Weights of a small transformer language model.
Size: 13 layers, width 192, 6 heads of 32 (3 for keys and values), MLP 640 SwiGLU, vocabulary 6013, 7.42M parameters.
Architecture: LayerNorm before each block, learned and rotary positions, biases on query, key and value, tied embeddings.
MLP neurons of a small language model. Each row is named by its layer, matrix (gate and up: input weights) and neuron, and shows model dimensions 80-143. Each number is 128 + 32 x the weight over its row's rms, rounded and kept within 0 to 255. A neuron's up and down rows have the sign that makes its largest values positive.
Before each neuron's rows, "fires on" lists the tokens most often at its 100 highest values on Wikipedia text that the model never trained on. A number after a token or word is its count.

fires on: " | " 44, " d" 8, "g" 4, " (D" 4, ":" 4
L9.gate37 [138  94  86 156 158 127  93 150 171 102 121 160 137 114 175 123 133 133 135 139 114 138  98 112  66 134 150 112 171 190 181 166  48  37 172  84 148 119  87 105 118 116 170 123 124  88 112 112  82 202  87 196 122 184 139 124 163 133 154 118 140  97 101 145]
L9.up37 [168 101  62 135 159 124 118  46  40 188 146  89 108 167 132 177 151  73 135 144 127  83 104 130 149 101 105 161 132 146 132 151 127 100 106 147 136  74 115 132 160  94 156 110 127 126 148  94  49 166 125 125 117 148 127 133 131  71  77 137 121 153  68 146]

fires on: "\n" 55, "\n\n" 8, " put" 7
L3.gate87 [142 137 136 175  96 166 127 170 107 113 168  84 151 152 122  66 204 118 120 115  75 155  80 122 175 164 166 141  85 117 165  95 177 165 131 132 131 140 133  92 110 107 138 119  94 156 172 148  82 133 114 152  75 118 147 113 129 125 140  91 124 125 155  72]
L3.up87 [119 151 133 106 169 136  76 161 161 140 137 138 166  97 127  35 138 154 202 133 132 145 164 164 171 166 125 121 108 156 133 126 137 111  41 183 117 151 137 113 134 135 157 162 138 128 174 144 108 143 158 105  88 102 105 133 134  74 158 118  70 169 137  81]

fires on: "-" 31, " pro" 10, "re" 6, " the" 6, "ic" 4, "clus" 4
L5.gate233 [138 182 124 112 148 143 109 136 149 129 115 156 129  99  67 148 149 189 115 179 127 160  68  76 115  90 126 162 127 128 144  82 126 200  94 124 147 138 174 154 104 116 101 116  60 155 135 119  92  91 172 181 116 104 140 127 149  66 142 127  81  75 103  94]
L5.up233 [109 146 127 107 169 129  83 122 106 143 153 131 153 106 149 173 108 111  88 140 166 118  87  85  75 123  83 109 101 223 118 108 156  81 166 149 136 150  56 115  83  97 195 214 109  85 201 127 139 142 183 158 155 127 104 136 111 140 144 102 144 119  68 117]

fires on: "op" 28, "oy" 10, "in" 8, "ace" 7, "pl" 6, "ower" 6
L5.gate52 [126  91 152  83 127  96  78  91 100 139 132 132  89  54 120  91 181  92 158 145 111  97 124  80  90  99 120 142  70 207 106 115 140 127 157 147 130 129  86 176 162 129 107 139 132 141 185 171 113 176 158 125  74 122 163 137 197  83 146 121 131 127 136 138]
L5.up52 [ 98  77 100 123  98  93  61 115 124 124 193 128 106  94 139 141 161  73 135 144 132 119 147 130 174 126 127 129 118  97 160 100 141 117 121 162 114 171 148 126 121 132 149 159 109 131 102 184 147 142 144  87 142 108  83 134  91 122 156 100 177  76  66 148]

fires on: " of" 13, " of the" 10, " l" 10, " N" 8, " the" 7, " to the" 5
L10.gate390 [117 100 184 102 147 139 122 123 138 178 173 163 121 152 129 156 121 150 141 115 146 136 141 189  98 112  87 120 127 111 101  99 132 154 129  87 129 122  63 112 110 134 133 156 100 124 131 123 146 100 124 134 112 119  74  89 127  68 184  96 137  52 151 205]
L10.up390 [168  59 201  92 131 175 146 131 156  79 185  80 101 154  97 117 116 124 134 122 149  83  91 181 128  91 126  84 122 186 156  93 133 108 128  87 141 138 177  88 110 141 111  89 107 133 164 124 143 131 158 106  76 132 146  99 144 116 164  89 117 142 120 137]

fires on: ", " 36, " | " 13, "- The" 9
L3.gate155 [148 128 152 161 166 109 137 116 138  77 107 127 224 190 166 122 128 106  91 132 157 120 100 165 111  90 112  93 167 138 111 152 117 104  89  92 110 102 103 138 135 171 173 102 114 131 140  75 135  89  94 165 170 140 182 168 166 184 177  97 158 150 132 139]
L3.up155 [182 143 157  50 138 131 134 100 113 127 129 108 130 124 119 159 161 155 117  94 119 128  65 118 144 197 137 138 129 112 155 117 134 159 119 109 143 129 153 150 115 149 151 143 155  97 134 105  56  89 167 164 137 114 110 114 109 118  99 124 142 159  78 108]

fires on: "en" 17, "ight" 14, "ell" 9, "ear" 7, "end" 5, "ount" 5
L5.gate358 [117 119  84  94 146 144  89 167 118 115  73 123 119  49  90 139 141 130 182 162 137 123  54 133 123 128  56 131 128 130 156 117 119 150 135 150 158  85 121  93 173 108 105  93  69  87 143  87 123 145 157 138 110 113 150 155 154 181 131 182 147 133 135 158]
L5.up358 [134 111 119 118 173  85 117 122 102  93 129 158 135  74 128 102 123 147 187 102 191 164 119 144 159 168 131 117 158 159 168 154 141 142 155 148  53 136 201  52 123 178  89 170 122 133  69 152 130 156  99 131 197 139 129  96 146 109  91 144 100  86 121 109]

fires on: "rit" 23, "ot" 11, "\n\n" 10, "et" 6, " met" 6, "iz" 5
L8.gate533 [143 165 148  90 139 131 134 125 120 128 135  72 116 131 125 104 141 190 104 142 140  47 154 149 128 183 109 115 122 153 124  70 106 146 110 159 130 106 164  70 164 150 106 129  36 129 146  92 128 182 155 165 155 157 127 149 110 168 145 166 156 143  72 131]
L8.up533 [161 132 132  96 156 150  70 159  84  72 107 101 134 155 136 131 160 136  37 113  83 134  76 135 148 131  96 131 146 160  72 142 133 119 137 171 132  83 154 135 154 128 135 120  60 142  95 123 118 150 107 127 162  93 108 133  94 158 158  87 181 124  84 156]

fires on: " met" 15, "rit" 12, " Found" 10, "et" 10, " married" 8, " Met" 8
L5.gate499 [142 194 161  27 109  90 107 128 115 130  90  76 145 154 131 109  70 154 117 128 164 156 160  57 113 127 157  90  88 130 171 128 127 153 162 119 139 105 136 119 123 154  58 112  64 116 128 143 119 146 122 137 190  42  97 120  96 139 117 119 173  91 145 110]
L5.up499 [142 115 100  78 154 132 143 118  96 105 141  84 145 196 119 151 109 179  85 128  69  70 122  88 135  62 173  87 105 140 101  57 122 127 135 159 120 146  80 128 137  96  56  99 124 120 103 126  91 100  83  55  94  82 118  93 178  91 161  80 147 101 126  76]

fires on: "\n\n" 23, "=" 7, " UTC" 7, " at the " 7, "ER" 6, "ST" 5
L3.gate114 [134 136 168 108 146 107 143 137  72 134 133  96 165 124 163 130 115 147 137 127  98  96 137  42 149 130 158 130 129 114 144 143 140 127 183 104 182 129  97 110 156 112 111 148 114 124 199 155 140 144 153 149 157 100 167 124 134 152 151 137 175  61 182 111]
L3.up114 [173 157  88 106 165 133 142 128 105  74 143 154 140 145 157 110 138 152 171 131 155 145 115  77 153 175 139 158 107 106  79 109 163 133 140 149 159 143 157 197 131  65 151 181  87 116 201 166 139 101 168  76 199 106  68 116 173 135 121 120  75 170 175 161]